config.yaml
n_layer: 12
d_model: 320
n_head: 5
n_kv_head: 5
head_dim: 64
d_mlp: 1280
vocab_size: 2321
activation: "tanh_gelu"
norm: "layernorm"
norm_place: "pre"
norm_eps: 1e-05
positions: "learned"
qk_norm: false
attn_scale: 0.125
bias: "all"
tie_embeddings: true
parallel_block: false
init: "normal"
init_std_qkv: 0.0266
init_std_o: 0.00543
init_std_up: 0.0266
init_std_down: 0.00271
optimizer: "muon_variant"
lr: 0.00837
beta1: 0.93
weight_decay: 0.027
lr_head: 0.00483
grad_clip: 0.5
warmup_steps: 200
schedule: "wsd"
decay_fraction: 0.638
decay_shape: "linear"
final_lr_fraction: 0.0
batch_tokens: 65536
seq_len: 256
doc_mask: false
z_loss: 0.0001
train_tokens: 411900000
steps: 6286
dataset: "wikipedia_en"
MLP neurons of a small language model. Each row is named by its layer, matrix (up: input weights) and neuron, and shows model dimensions 0-255. Each number is 128 + 32 x the weight over its row's rms, rounded and kept within 0 to 255. Numbers have three digits each.
After each neuron's rows, "fires on" lists the tokens most often at its 100 highest values on Wikipedia text that the model never trained on. A number after a token or word is its count.

L2.up857:121071143114136158109151138173124138090190138096174095168118112081113110172138187188127133134099116132140106133152126157112124132141090118174086085076198085132133099075127096174117082095144180108185137132153174179120138159133110135140135171151127158105163135112075157110142130090143135099091093115097145094100090134184115094152147117160095117119177161084074160126063123167132120163128141132177124194150088174170109065154188082106141101130106138149162114127130134137112130134111065203073084085162150117141124155171171132115107152119154111217159120159157127137215118101098149123180122156138106130105064113058056111163140071162135119127121117143188109200113086173136092064172151123152083151139121129118170091171196111156113159133172106156115080067120113161119170098145095
fires on: "am" 18, "om" 17, "ol" 12, " ==\n" 12, "==\n" 12, "ic" 7

L3.up113:191058099155129137142091087099159101072148137043097142109140113149088113140092158102148184186145123199142172101125138090120076101060120156109102130119150169208097151130127123144115094133155143141130060136123139175106142165149099149138056164120076128118110113091164122097125172126131079088139122146178115138182166152125101147133100165167081152090093172160120145136153121093113116129187111143108140146094082127133182210167179130160130147196171090179117100120117109115134113101174097125125082093162118119151143061115118134149057112132085099160107086142145224142139081111113079091144137141101085138210084054134110099155112070148155125149123189115133182147152132175095158177170138183127109142154109106138117118134140149056091103067116127133176111143157113165081072112161121
fires on: " |\n" 20, "\n" 18, "." 17, "N" 8, "ic" 8, "A" 6

L7.up636:096134141116113110094147070115216058127114130075126125145139139179154122130130097170084183084192082138127122098166076157068144110149169147112162147101118150108166152086110137126149133128155139128165168085116109118145169103141119120135082183073090100142145131072124096124176102159158110153126092139099125088130131172105146136148128152063105120167110115164160157146066142138160167113148144141145172171126084087085154167188132149179155115165103147168161091070115193184147143156164114136113105137068154151102105084131065122127112151144117149125070110066167132149081116124142110064107138109112162143154108123072058149089043190112160078104093087045128167133163124051170093136136147128124099113139176159108119118158177153127088166189092164102096128135125135091082159125137095
fires on: "ent" 13, "im" 12, "or" 11, "ov" 7, "il" 5, "ur" 5

L2.up1013:106108122162190129156114147092109087092112132124128165081145171109101129157195099169151185197106118135089164135113158117134069143103136111099095117106187164084106155076157147140101136140150158119112101124159116131056207094091150123121132111096173117101101104148149150129147186156110119113161025089092099152153077142168114168137116150128144143163049161219130137134096161144126125199178118127136108158144101142180125116117155154153119170088127121119188174137089126103122122181169122176142092132153129151101102094137135125106079090133135144146079121093116145146130179014099131139151089093146116186175129101137120125125122124128105095111092122105108196141096183136114135133136160117050138130138113159114144089128120142110156132132105115107171145095139085110142062135126144
fires on: "ic" 20, "." 16, "-" 14, "ath" 10, "," 10, "b" 9

L2.up1064:114121168150150048155101076082202138147114139190156088124099168148166186129184168136156133114147092132136113094110144147104101086157151172115097106119144167143123146125174159139115136155098133205149152159039084127126136122133080110169076147162124105170139069119136070127075185126132127126156091112152127156126092104111160145125159184148108151146095164124151109114101160123051157176097097160143168147181080158187157241154160133117126140102151117107101143101145149098115122120089136123153115124171145134108144115135130059112090137156143120159158095120085104117155134147167070100145126106112155152108097157126127166112044084137154046163096196121108143151135089135108163168144109140129141130110024096130230108139091158080117178125141094125152060130085141150127108130181101
fires on: "ter" 17, "age" 16, " Re" 12, "\n" 8, "ge" 6, "ies" 4

L2.up663:176156095125149132137150070202113133079129054095127088102112164104127131091086126169162134127101182127117109087145150099149110132100141134079126173082122103101164100146051165102140143150155086145097082139109102121145107143123127132119178140139119189128118126063127153080157138084145125104117123124128128141101116184153094111121111155136121150144070144164134152175129149132131157085173121104164107096049112136092142083168192105146146140123102126093116052179178155154158140144144160151123110181108202129201070149097100144107058129093182141129119085146128161098091035107140111130128113131143143093134144081134099096136136107118186178120095169132119187138110101168111206144130112151130126037169167102143141144171179146110201080125100147159158151173118096116119196097094112
fires on: "ent" 14, "ir" 13, "own" 8, "is" 8, "ive" 5, "ary" 5

L3.up1242:164066106165150076146121127106155122119169128155097166125158132095153113108042100155104145094128082075117133112125114146132077136116182100125211143171136126134057141146176139150118050109168093149121140107121150101110150123100059083132168083109145170153118113121168195150029085115146150110141146162090112144064120162122140174105118136101143118128176127128145043081145069128100086169147206157115122141126125146187152182141078075120146133180113122145196118140138152122176148090046131092126126118144109160170162131091095119159125142094075142154080145108093099138189140108150141136115160084133102175214152111113114097130155098139143080116127151051169115139107110119205133138083133138117098179100158166113070163084122105142083090124153132119140162088177155118164161156157142
fires on: "all" 35, "ial" 6, "us" 6, "il" 4, "les" 4

L2.up681:162106088114126083049090068078110148087104107085181023138082116126126184128107104164141106158165091131101140058147133158134118089106177153179111087160118118099128120190115050061114135095121038129152157133081091150080117151093146142092103109187123100211157143140093143135170138127212074181149122146086125135122131079177120166099142145148074156145172124133106153161119173118129091134127144104169105122115141156131133131120129123133162129119103100146091109211078155171144084144084112132114110105151117149129167163122141169137139147126137114180125123093165108164137130065152171165131176133094120139117098127108094141100150170131153168096126150144171115149110138194101130147117107142159119149147137087189152093143138113148185103100107140148107115161161104104139160151109092
fires on: "al" 43, "han" 6, "ann" 6, "an" 5, "ven" 5

L9.up97:144142150113108128123120150039125105110136120107139106122108135147165187109143081205132192106122126109145142171114132124172088072125130101085119105109100159161087160085092095163117101171138131114116098158140123089134122104096167074156178121155152100147068140100125142113126138139204088096114143125120132091124109112140108139138135122143132070141144164170159140104129147076062135124092119101128117137185133136150146161147107096034080104123141131175143099095072076142105152159120135122075167145152151176080102104097122217111117060133135109118090089129115114132145201080137070235228139129101094164160101138122117106160111148146123110186102072119153154123164145159167146168167155144085206133146158108086144157127123168143140103106127163116161160112162129130096170111069146
fires on: "," 40, "." 16, "-" 9, "′" 7, "°" 6, "/" 5

L3.up324:135134136149070069128140112133102125123128089080109134180166117174109130147150201130121097059098144144073164093069151140089153199129168088153140111092135157148115135159152144136084058062138102058095118106112110117100143160131075128124144079140168170175198109163072193077129129136161144121101158177103162103148168128142071166137207092109152186088126183131153111159074144173144162068144053146140112090117117190064088176154129139137170097170093176132150096171121159134156112123085113112115114138162150125120115094125147127087147122160152080186070165174084118122217114086160124192141113125135169130114119141154162158100163142136103151157151102127145125127171084078120128057136102146097128143135137101123138116133170134159139142154127152110055099103094142146159102130145150
fires on: "our" 15, "et" 13, "ull" 10, "ing" 7, "urs" 6, "ior" 5

L9.up69:097176108179094136136091221189053128150097114107110124113099168119132168081131144102182074128122132100130155110158120106173106125176157058142158106123155069097134098063074170120098088137085092127101060181112135196139159138147097087093083124186139169128105064121127115112134161139132114172098134200105172145122114119122135085091068127100127127116198157109139101186171122118167114106113150128082131149099159146176131130101167099134134125156089150140112131101147183085092147124126123135199107185095144127105122188049133101163147188122144132153109084129096152149221054084117157117132130107152104121184156134102130083149093115155123090093149143139123165130177060115165135116134107131147192153132174082079143119124110135144101163095109124133089091059110119173107133076111176
fires on: " M" 43, " R" 7, "ion" 4, " University" 4, " adv" 4

L9.up547:142162143133109125098108202123144084111202068127123109157121155148129075148106089109108190066180128114107134125135194129128136084106143095091155143173063079110107143144133123082146068178105094145163120100113113104095171082110154085109069140140127133105140101119112120117168174125147110183143115131164110153135168179106146198166187133185142148105138116153113115117113077133124119110139146078176172168133209071131106088106133103127138115129134101150080099139173085166127156124119148123122118094116103112152092181118117112117113111198130152144133146140099085117103149176108238157163115117081188130105152064130157069149079112176126148110093121085122082074099052139129157201098092176094072135111160093153127095143168106102128131175119103154146149114106134110130135088213141
fires on: " f" 39, " F" 21, "f" 12, "F" 8, " dist" 5

L7.up600:110164112101120123116125102091183118116081084140176123159158168065136129146114164115147123109100129132085118115122125087121159085104086142103150120162117176061150136124130205127195172094158144100147096150097150160117149060122103156158116118132107135154128103098156078148114086132119125100129162103068071081104104124129142171073074163121107139119165188138148152110161174081155065164072130155165173117126152111124134116167178164113110129118155112150094187169084046145159185147113123109137117082167168127132095127155146156128147148123150099157127146134148062129118133141076145196127107156099156150180122112097147049142114109178149142132081120128127149132133097083118096121179162154064091189093137108158109139157090070067061132137085126119105129128164112112182126113215138
fires on: " re" 17, " a" 11, "-" 11, " of" 6, "um" 5, " " 5

L7.up316:168128136075140149124140166138172146115075163123116156064115148071121150176166116137153120152128088094106104108141095141134097137104157151100151124142171166194111166076150141170173140155141139184127131078197065122148142145146130141107095076170161089104090128145146188112117188146186115096107109115149107188066189112165110083177100124142145130069131142149121139180169141093106132153070142108105119169127168129121095107077134118142147102155121196092174172174109178163174112132138100108130124128139125077065074083104068072120114139127114153147123157081159133162081167137122113157146129123121105160160115109097090148149147086168114101165157121133108140137136071102069148155134133163153178109095179113096093069097079123124076052147190157112126116102094071103118161068128096
fires on: " |" 16, " (" 13, "." 8, "0" 7, "000" 6

L9.up1275:187123143129149113074111140163161133130094084110167112121107131155120140213144100143159149151135163092113113138091099170147087156131101173114138154101138101107072189084088115154143191129239159102166128115137111091148128159157070150121115073110118119110145157138123112130071157121148118121137135087109167122117107161094132129161085183110130117105135096135129165130082144110110094063098098113070172071172149181107104137094122140087173129136115122144121067044100119122125141077138139125071125104101115159103084186136127117073181117127117101097092138135116189132189098144076145165115109130178073165117098157125107138163111123086223147121156175138159175147161130141172172166135145123153116140084157119118125074162181142080147133128105131089149151102158131164110109135111120
fires on: "," 36, " and" 14, " or" 11, "/" 7, "l" 5

L2.up93:087133181142185205118150123103218107063170173130083189163105095143169166090113136174132068125149129127124141114113136119145116071116140123103175144175145130113164152101122141119129138203145147132124119145066160140120097096096086134149096139126114079128100143082142110138141171118117102177180076122113083093162084132184115146101163097129113126112125148127119152094092180134058086108083119133140132067124153113115086109164123145163122132141184165123138153158126141095052161186092058102131094112150118134143190138171133143124096141094127104040144141142132120115122099097080175162159103146099111109108093159160144123116098092188185132114160153086072138146124100118155176093184201127167107161102087141124129179112108132091085093089076065079091162208213072147165133115185082
fires on: "y" 33, "ock" 15, "ap" 10, "^{" 7, "ow" 5

L7.up1150:141122113120129155160085140076159061148147130120143108094098081158142154175140104120111126142138133040182146166067152078146123076095097123111085103109189087098055132125103148095106101135107127161097142090111164068147151101133129128165135177154093160091139120118168146134149164098072114125167106132148176150068167148184139189089179117157082180129087124147123083109171127130134183122177181083127109113170173066086103174112107068187121080121073170107142101141160157125170067075105116134119075144125124076081148084099147115145178156064104171112150144142141092155160122126157144127167062146169132172166122136116173145151103136120137156170131139142145126094147083095099100105134135140118194112145016201154175111141117115149107166094177104177159107107152134096135160156112145
fires on: "," 38, " the" 20, "ed" 7, "f" 6

L9.up437:136175123109131151099111125104085155134157156092055132119098183072142094083175145135149164098121178131150137158145137078149124137049207141113095154135122106113145135142087139069106120134106123136180097112180142084118182164127150127125090086122117093101139111202115165123092147131130180105177100094168133085123104137098136082125140104133105117117141163163197115081146111062170179112111133111092161088194085177096095065126113154072087105181118129155108073077084136088144157108151096084176089121154163182192108100113125111145108054136093113124137103096143092121118072161156065156169186146120186135159101116134141143169111166096160137113087140159079135148116065138164154135182174153111171154141113171096203142141129159120140158143138088129107108126088143136172149114139078
fires on: " (" 22, " " 22, "′" 13, " \"" 12, " $" 6, "°" 5

L7.up758:066149134077135161145081190067174114130069121144115116122113111074066083094099119162092073137119133118103148171073122167115157100115100096184089137104119124152151126153105139164110115194121156140104105145146108131167188061182159137128121111111110127072153108099079116150065161167161111127141112162141096150115115113161133124119107105144128155149138145086132134172202108137160115084092075176111103128157092176152151156128129133133158110125118122119113138176090136107150100182125134120175147118157145103127133119148087154155112155135102135094101160154139160107128214144132149137192094111161179117199168108114084105209132155103130178123073163134151139081162109153119142157112117142155171151157093094181080062123129107141161150155162122149143116133160116107177068134108131
fires on: " p" 12, "ec" 11, " (" 10, " in" 6, " Par" 6, " c" 5

L3.up326:123105121128139107172124137162128178140099100104144112143121092132191170189113167141084107132152143102089145122083119127115133102150134065096172079156098129114175175121072120178244090125118117114188140105147140113093096107126204192196163159161140135137090057186122066127164153056185087093159149120076172136151126112134128062205116135080107107124181163052124140095136122105146105119144120149131130087130214115144152130172186105101126139118079134136171150121129124120078152167124095128091108102128144189145160089141167094130073107144120080141147146119134103126114183109146086129117186129087098170124136133087115206077109067143130135097181110152123044161107129107153100186116137144126128154113136169132137125153150127090116131109088112101115114119115130115078075115099080
fires on: "as" 10, "os" 9, "ak" 8, "ad" 8, "w" 8, "og" 7

L3.up797:137130112125099148130124103147147063157174156058097128112130035145116109112099106128150150115151136140101127096111174139121146135189118095069150127119121117061145183147087159150145104081139120117159105141055179128103129141198125096159130134183099113122173072176149103123130189142104138074123106164112080105083165177160092149132154113120115140118150109120124163140164162142145150146112136119088069129144160139116137183222174097091106161176188141076166143088075136164166092104161139133060118185150136120099203145164097123159105147105146097097118199175091150107093094143094088171092140118095154131085094145190156132126130170185115203187181076118117049136150080132131100054133163067146145144122117151146155116175139174151087113184108088158111091123132158149146144162156133
fires on: "r" 14, "it" 13, "ad" 11, "as" 7, "us" 6

L9.up1238:097132157124106119117090170158096073103134128132145084121104226072133164067091116061118139127054129139149129137134106103191146159106140099186134132116108134161098167195094072177137121136147115098105125108095113147158185107158108119098067112135145158171173137137113159125112129108110168110211101121166128162114130120156132057142144084154149196103155149145090127146112170122111106120156095055079122179149164134148102137152166107136147166110086129101088115132154104149184128095121108100121127163103144107138119084088134142171082108068222163137127128106134120136094157111116103169119120135118090108162143134095076105127113135111115084186103121157115113113135125141118149142127125182093101113134113151081163063114081102072094145179145155144120156122156051106175187075087150
fires on: " " 42, "0" 11, " |" 5, " l" 4

L7.up304:098111145170152108133141118127080166124137142148178111083169194116205088174108154143153088088148138086115136137135157098132099114107103131143080138123187115134124115119126087160096126118107132186157070092144153152114140156081140137140154139161080096081113143174131170105140111144179122118148101146194078137123169128112151139072117130131108151183107138089152131097135143080155114119142138131178112128142126077158118101124151101103108162198102110116154140112153138090135139095090123111105103186102115093028109114124178166061141121138096173145124207107132167088111157151146156111115121069154092112130118157156145079151226097133165163197132139071119114070094138121116162110125128135192244142070095151136179070181156129142157075121142082180134066107127161107080111137147140
fires on: "ing" 26, "ed" 21, " stud" 8

L2.up954:073143163157134127080107134175089197186174116172155146118131173086136141095077109105086106105124079132116083113157064102112147130101117120123104121144128102138107125077176111111177114144158154151162153138125174102132142163164130182133134121117168133076083173161137142091152148111161139112151202132119082091170126094125098176126135083119136143122156131098130154081032096067159133107107107143117147183130140091122150131119129138083120093181127072127127129079115161155123175115093147141075148121118096137121106118108083108166101181171096108082114146124129171089170096175138149126204102125153148156114123162208125100092200147126181084078132114127118132097143135140152147131103150130117124094148120229088172137181059170108164141092096104163089152113113172085130093117151140
fires on: "ep" 21, "ing" 15, "we" 6, " of" 5, "ated" 5, "ick" 5

L9.up340:088151163129165132115172109125154099105187119084119102093104092107135114123110178092109120111143113104093054109119117128147107113110133106134119163173111147123091093126087067139096110108080188144144158079128111142118155132138132112157116079152091153151102087150066148156150110134199049142141123105125045096139162127109129166144060129051093097175153181103094167169126098092047134136086139124076169178122159187133148189116126081137169124073146075159158189128122202146113138076148110165112110084192109174137124084150209070127160190172088124118097080122150137135131166108182125096100134168137082154070125128143116167133141105181203150100104183105115141153159124203131173124127211102137214115118110154112125085120085080151137116142175153135113064115129121159144167144127096
fires on: " (" 19, "," 15, " B" 11, " a" 10, "s" 6, " is" 5

L7.up688:146148176143156154061099073102131127081132179155214172170119057135128100154143179101091150147140059098099114168170064139167129174101103099112139120102093078134152105183090175122145139156166106081021122145122072128117127173142116114136108099064127118138123149152132053111171165116080107154123137097159060123119052150138112137099110117120101162152155114118137143079074154109145120128126116083132133143099221148229129121071133083148192080083121144205081134149123145104182136130135119121146152129143131163125140133109124120157107150131132121173149185136114112150117140146119090136105082103102135102100045162138119101206142100113175142084131147122113115141102136129117160148159152164137111108139124157148138110139167118090125132101037134159105193124086127151141121136178065
fires on: " y" 22, " Y" 20, "ol" 11, "Y" 7, " col" 5

L3.up1002:110125186144077055133096121079146115121093097130136111157091076058139098134149137086148073131207159189101121104101085158132123118169175104071110137124138148128184101136138130126089164140158189072112140132127147123106107081120146132121151176113129075099105181160148183150109116131125104134153189152091163108178197126137127145097150150082108072058127169109121088122176163126135081126151139115124138105103114088089131123111097132149168163124170161183183134128162119169138168149119045187108180109139131199146117135141163105079081114098114133069093153081178139125129166111131094056171188127126110171114130158147099101113119141145081111139096153139174160163129177121108138106127109153153155106177114177147079137137119119174142117107143125151177133052152100125129106130147079
fires on: "e" 17, " This" 11, "ha" 8, "ost" 8, "pe" 6

L3.up581:122121143151136139160144134169119095175131114114108195159135136139064167164118140160142176141142168127107091164060166194142178132147138161115144220137176092096081161103090099143092093132157178084140085113108094109134130145146077125138148168158184140097147093147102091071154083143108122185118172154090117118140069176182103162152188103155119149110091078090145128127096117155135173176136111113121136150094146157125153127155156127158140067117152161091158115114112144120165139053114156105128105127160148129074130135066132114079115129130154155148061152146153161129141061157168116179117143099159123152069104116161140096133169139099108108131156067105146134124091158158131137125115156168081066159105133073108126104120156085169117198179178101097079123094081094116099186026152123
fires on: "et" 20, "or" 9, "ior" 9, "E" 8, " air" 7, "A" 5

L4.up975:059101144133140091113134200164045122110082140193111136133162137120119122139076150221136143115097121058061106127131128097128128164126148130129118145107128076115120155174113179093118120103159088116146115094137096105099115095133157114127098113122186183059145113106128130175129093144086074175107086149131154114134151107153077109159110107161126080094091098084157087160147165096173208123111139119160153157161166139107139114211135133116144084093108149116161142158111157120122090158200103130067107123085178200159126090132143149119101154161113123132133100160098151091162118166126117148124102142096176139166179120148136154123145093132062106130159164164106214144176151128075123148156116127169130147124145148071129223137128089123141112141113187132129131094155134141091148073165155
fires on: "ed" 12, " help" 10, " have" 10, "s" 9, "akes" 7, " made" 5

L7.up846:101113087232087175118106115059108115091125163132061078140147143131102122095159131113119066056142117148093137080126095123098082104095129108112130117139125133160092122077104100131157104173155110176138110087138117186131122144173128103087136191133149076126116073085146116120135150158124133159136157158117104094150136100152103162091130072155170159093162161159132118104159152138154099122117137156097162169188147143096079130164085145090101144194128123137102204138115178089148091175108172114160120130139097113162183080125155160158195169149070148047101137129127118107128145119124123136133114118198117094126106104063128182156175121097155135114106140046152127136132097098148182135103102077092166108128138111160126115099111118087180138115128089157058165131111152122138084083156174
fires on: "ubl" 11, "F" 10, "ab" 9, " F" 8, "if" 8, " dec" 6

L7.up392:185121134180084142155186145194131116127150108158111127134089110113110127112146144133125164098118077091118197079092137125079098105097086148104142161162185096127147131172105146103099062096132115146130133064167198136145108130194075103155159133149106090173072138134159097183194100081109154177131201106117111199086135146079150180084144124103129155145140155168115095102160120076123064098205079102152148115118067110192124087089121160095137039143080161109143128128092135149141160102110149129110152157198180125139136136137125067130098086094168162114122086141129085178114147128094121187196107060179128150109086118080175131097147082144119136111141181103155078166144183136099127138154167124099134164116151105131155093130109160100092098139139121083121097101147111151140131094203175
fires on: "o" 46, " go" 21, " Jo" 6

L2.up518:150099110092166098104140133111131107101079144218102112072103099169073201148156109122115084171133112103159208104097175121094140129147115128146189138095075142069145116140167129105140102136127154114162114124141158146117108217141131134134104144132151143190142111158169140115089113110174128171099068133115135115083099169097114145048192213127101149138123120172143100115137138128118125099145104099148091107117050193107154149077158128124111065112124132083182085147151134138129071170100120146131122124089153103132119133142140112138177120097116169140130202098200144111166157122162091166098134143158110167108096155167176116081177095133157181057115154122108092175106120081117145145142121107139196132121108033137145147115152106101095117126076178128173157118108164179136143091191136
fires on: "ose" 20, " Jo" 14, "o" 9, " Pe" 7

L7.up162:091105108122106123170148127154173170105154109170108096026134117160171134115105108116126167113115136126108133143109090101092119124097079134134118141118148052106097187117115122162084145116116122168142053119138053255148165222140081172140148217130164195054107157197093112096121159138091170073147088090137101138168106160132135139099127154158172179080159095187122136119143148151127129159133065154165116084106112079126119100130143111081130104144156128142115183093162151130210123114124154103167139140094157130159128145119131122124129137117130122126135164098091129126112107135122110118103186166127171121171143085201121087194112096138143167138107138139117089105154103164106126076201112109133098130139128150156125118171184075125115112106099135159119143086171148120179111097126109
fires on: " was" 44, "," 27, " (" 8

L2.up1014:100122114151063138162160187150101179135053121145152093123150156177122111136089109164134097143109180085095117168112167115118119156129104084141155128121132136061125096119081150095127153109081157151123133058139134122066117076089131118152175138130138192135086136120157113163177180158166129121140122127193120118137176127159159160125136112126161131112169068049104170152137157050150118097147075087101159098097143088118137121092139058153130099116143178135129138138202138115079076160112105151112147165154114173139084101168156187091201111152116134185137096142110121128137111139181116134163165120146121156155199195128117121090112140084140144200136056109108084080107124119122172090066173092037111101173050168178119084106173079082122097123155098140125157106152142109123094099124114
fires on: "ut" 41, "let" 14, "ing" 7, "rop" 7, "uring" 5, "op" 5

L2.up629:111108135081064157102112128090134105058099108147072138104156065085226134146108094097098131046116127082124119087164107073104133134168103110178163133173129145131117103101111114189140087153144191107100187089117159187132115142083142112128158160117066134125121168146105148094138095163100159115182113102156136186104125098114166140074079120117125177152118158147117118159127129169130117146099119137081099164100162145132143110088167095213134164082061127157196197111153127149091128126099163129102114144141097152127166127123167112149131137100086141128135182108124154120176227180130158145058167081128104154077076121114140068183192116068060175149123102149174120060164135154102151085174166101138172111131087168157099113173127098143136092051101121157139128129143139147087118069096186
fires on: " bec" 15, "ing" 13, "ome" 12, "ly" 11, "ed" 6

L2.up519:125123167107093123082136160142155146093114184096178082146159158178118097142098160167165128113113139149119151153190109150193038144132115161117118133146167103123087124053143149094151093188104141108124100063076081148149101108125095108102146084131201212162152147074151121123111090103150145128128146151182164115109129152090081107130139191172140098090085124121104100125152169066133146097121058093121116145133107131170135115135112168173133129114103084104175150118096127113134091149156109136147100082070179113100154072132140142193105152110162136088160156158116110117153080110118138162090162136091113080140127110190141131082183105185065113097143169137191119127164173124130037177128137157121119180120108140092196099187099155102111106103090107142116169092152093101117162138141136
fires on: "ed" 49, "s" 14, " of" 12, "ible" 5, "es" 5, "ive" 5

L9.up20:150095161184163145128118147124168158098175166118146150138131103116122057148143125141117141120188146113155122133110120134139046101052092073104106119105167128122158107140121103110147103117066111179134123062125088220109134144139117132164132234125155131208061120123139156104131119115150080095156110074148112100141199152088083144126167160102128085133106133108157150129102161089137124163108128149162153163148148153153098180121103118142145104093102172084140185071154109134144125111057126148101060186130102091143108108098136116099174162145092096171104130089174110134120137146127082115077144126197138102133112091145104153139123127084173137145197085122109072104099086163143087115123162103119178206125164154157151165155121150151063155174143154116149098139111080144146124049152136
fires on: " B" 18, "," 17, "-" 9, " by" 6, " Mad" 5

L9.up642:071171162178092135073147158141119119175095157108081090151073102127154126153163141155123078100115112076080193161183072129101130126112109145147150163148124145133150134120102153175178091108121136202135124144087142128064122114153075123056108143151179137111091144151169135103113154033116114106133085160129074118122135098113157164171212115134111150175150126108126095103117063094162035130141155091206133149097106121085121098139122143079125135091141100145097203130089102157167137115061147097189129119111152163145114133160105119100145162152129136171124127105111132119146124150130160167133129109094116116124163078149176166163081156153125134155127133130114119141138148141180139087166119112202125101163075151097155140145133118162104132089087118132078178133163134080136153072120201
fires on: " re" 16, " b" 10, " for" 10, " m" 8, " season" 7, " For" 5

L7.up48:119117130102152136159103072111087125117077143096123179146149190169079127154154097096159146173061075128104110132110150118117103105142105143078079112080126213152134081081135126169201083090145066186119147113245124141122116120098090146164158122081080180123110153102103177081153139115122133125116097052107142122185064161167151109164109140108069156139082109122148137108114102182065092129122150162090178187058075101142145131123084191134116120144119140151154135159147111169127178134169185092196135120103132139138108094132115132162122102120104120145193132107121131098131151140093150129159127099127173172137117110140136127192123137089139128060131060119137145145135058144098124083159137124073138100121163141126098130097157132127172084151136122083171165111156180094153134140135178
fires on: "." 32, "°" 13, "," 10, "–" 6, "um" 6

L9.up557:108124182129139183077169205122128127162131120124119085122073100115141084140128145090085090139096083165086116175131109112147103151085116104132105163143083052190141127183184132157103076174144133125149112130169104114125153155154116073168101107157132138067121137103158110096131169108145114100128157116140159084109115108123146173116149156055150172107123156147169148092119084117212077106157164097168180111098100099160093171103156149126128132132110157198072135102144127143138152133141150156128096171129157127106087117127200120150098146133101106135113155124138157132143092200101097097130129125167125071140145049151164128101080080088106105094122123149140084170120130128152111155161170077139115128124231136178147082133170128059099072093135154099135144112134112107106210111145143
fires on: " Y" 34, " No" 14, "im" 6, " y" 5, " or" 4

L9.up538:105137177140114123177172116117144159156125182132101133040099145075117100116134087178133043117081077160162096095155188052122108066074131130118154121167127124132102132138124175103123169105111092184159132164142094160126148161132186112121148091118130124042103164130180128144078194171117192130191148159084104147132158125138127104150093092121147146111159080152184217081137164133174099143096122118137152148121113151172086126131096201129148106160103137152166110104090134189170125087118155097121181120101142110174105122106145082125170094154110107202141085108139096062115133147184096119051117148106125187117105103154050113157114133123109151130127103115166179178109078132107159109168096171158152125117125074146179156152115068149089113154143129124133099121115061101176084092142129
fires on: " t" 25, " (" 18, " \"" 15, " l" 8, "." 6, " le" 5

L2.up893:113095112155084130121183165134049110118039125056174166161155109163157149126098135154082134142154112151132159158123108082140181173145111166102129139078129103062152143127150138124105124170158111162189098100147139157178131129105133092131096157141175113082162206157135142107151093131128104107098201123139119106120084132091118082176103105134162135118109068079143078123098189113138060094166141126114142142148107140178145120169160159122160097149154137151082187187135130105078163141090139100113149083128136140149122159108129176108110088084080103111127117143088110122092121114104182076148102127163150084105140205066082111167108162087223137148104168126146113213116162128117140133137177132121122130135137090103102147134154162098151167148118152082172107119093074124115110140158088
fires on: " cont" 16, " dist" 13, " prov" 11, " cons" 7, " per" 4, " poss" 4

L2.up1082:180115128155171145103082119111124097179131145152130121163108134129037137130134141095129107103101099135127025144138128125174111136137129125171103123140122100133123185162188089121141127155115117153161158118096088171096173100135091169096133103176104114198142127136119056113165131136148141106068132124145137154155140114148150142096118159182123143156075072125125067127125076154108094052159103134133117143152168071160191135134087135125115102133130138123073096141173077104071122092106152119149116113107149121163147119149152142126148122112136137103141126137138053135130155143146120083135131125132128175124033105152140112101108103087131102111095110151168116171188126189139190133172086134158101201084050127128123171114126125131105190153126162178152069168133127115106096142178215
fires on: "ice" 16, "ission" 14, "ise" 8, "is" 7, "ather" 6, "ail" 6

L3.up1207:135070180105108146102117164111147079117095166114120117186129136167072134201125109154149113172103109099043117157093119104110103106135143109181141178154103115147123126107085173089151129119100150147154103129141140123077109098107098161113169107113100155101140090167110132134142083093117083129070105115175170150118145174124121111119107112164164096125098101149112080119137140065100131143179066113187118108105136168145205126107190106191080144140111130142213176145123156145088182167123090128145083172156142140105062136109146133093109110080211135121135129150155121136139140094075161159095143150115123181156095131149166102121107120158098153079130167171154142151197098158068160162175120158161182119091109134071108137117086195125126123083104126086099139142136165081158134124147085
fires on: "ed" 26, "ate" 11, "es" 8, "ing" 7, "s" 7, "ost" 4

L4.up711:128119121098093126118176081129143053087207126103065085130136153119143185149100117088099165166142119092116189111160117125137130105160139148032151109178089154156199139079135083080121152149077130175152136133134131143111170091120112090140105191191150138078136124148133147087113156146130128129130123125104088129148131131122147134106159092202134165093125129122173195088084134164091163150163163147059151093097137100170157118211114127108148175120098130173132144181122134075131121110127151161125096096153109100130122128168090165119144145155152085080119151085124139092129111122140162186136060138062112146141099118133093089159138083130196118133078132166155167114126121119156109158132121125090096078184154154151091135120146127108159135131086061196044096110093125178099133123156141
fires on: "f" 31, "if" 27, "ure" 6

L7.up193:131158103141160119170118145107171114148127102095168130122081159145175149108181131118173154095084153127149146123113137110099107121147105144091096106142128151161086154151105129183175075172158173107125123125133041191133157121072119142150161144156105131096165106133078098177106164153143134121123120070094105122146169135131163113081140105152184091194152130159080109139114197148140116110132081186177158142141100106136148174133137098128108052116087090127112155152129121116168149124114080136155131113113142139136198116101147138196181176117147097146139092146111188152170139159188144143093164170126143146200098125142099102157153055164089143103137085084169085074130135161112149142081106110108099127090141095105097175147140088125063106103052158134162089104140071136164063148092156
fires on: " |" 16, " (" 14, "," 14, "born" 10, "che" 6

L2.up1212:142168184121076147138117141150089155200156152165188172149110178117077125157138136119103088145178146176149122088130165086114115142130080114119071088116140106132146065108132106123163136051101107142152125058185084123141119139149132126105145169136093123156173084150154157137122175113147132095112127114175108110132153169103136168103088164100131159112158120142128138049134090105190186087208117145141084065176077175154122117141127171105111124166093109126114180152134082132168164079188108094064100091130185174139177106127193133116074139096149145098127120153179123125160177125132187110125141101174168138151120133155178166176118075120077182165086160115038099136146101107100107137123119117162156085130121125083130144152115127112106123102138162101132124143134132095164166134166090
fires on: "to" 11, "em" 10, "ower" 8, "per" 8, "ok" 7, "res" 6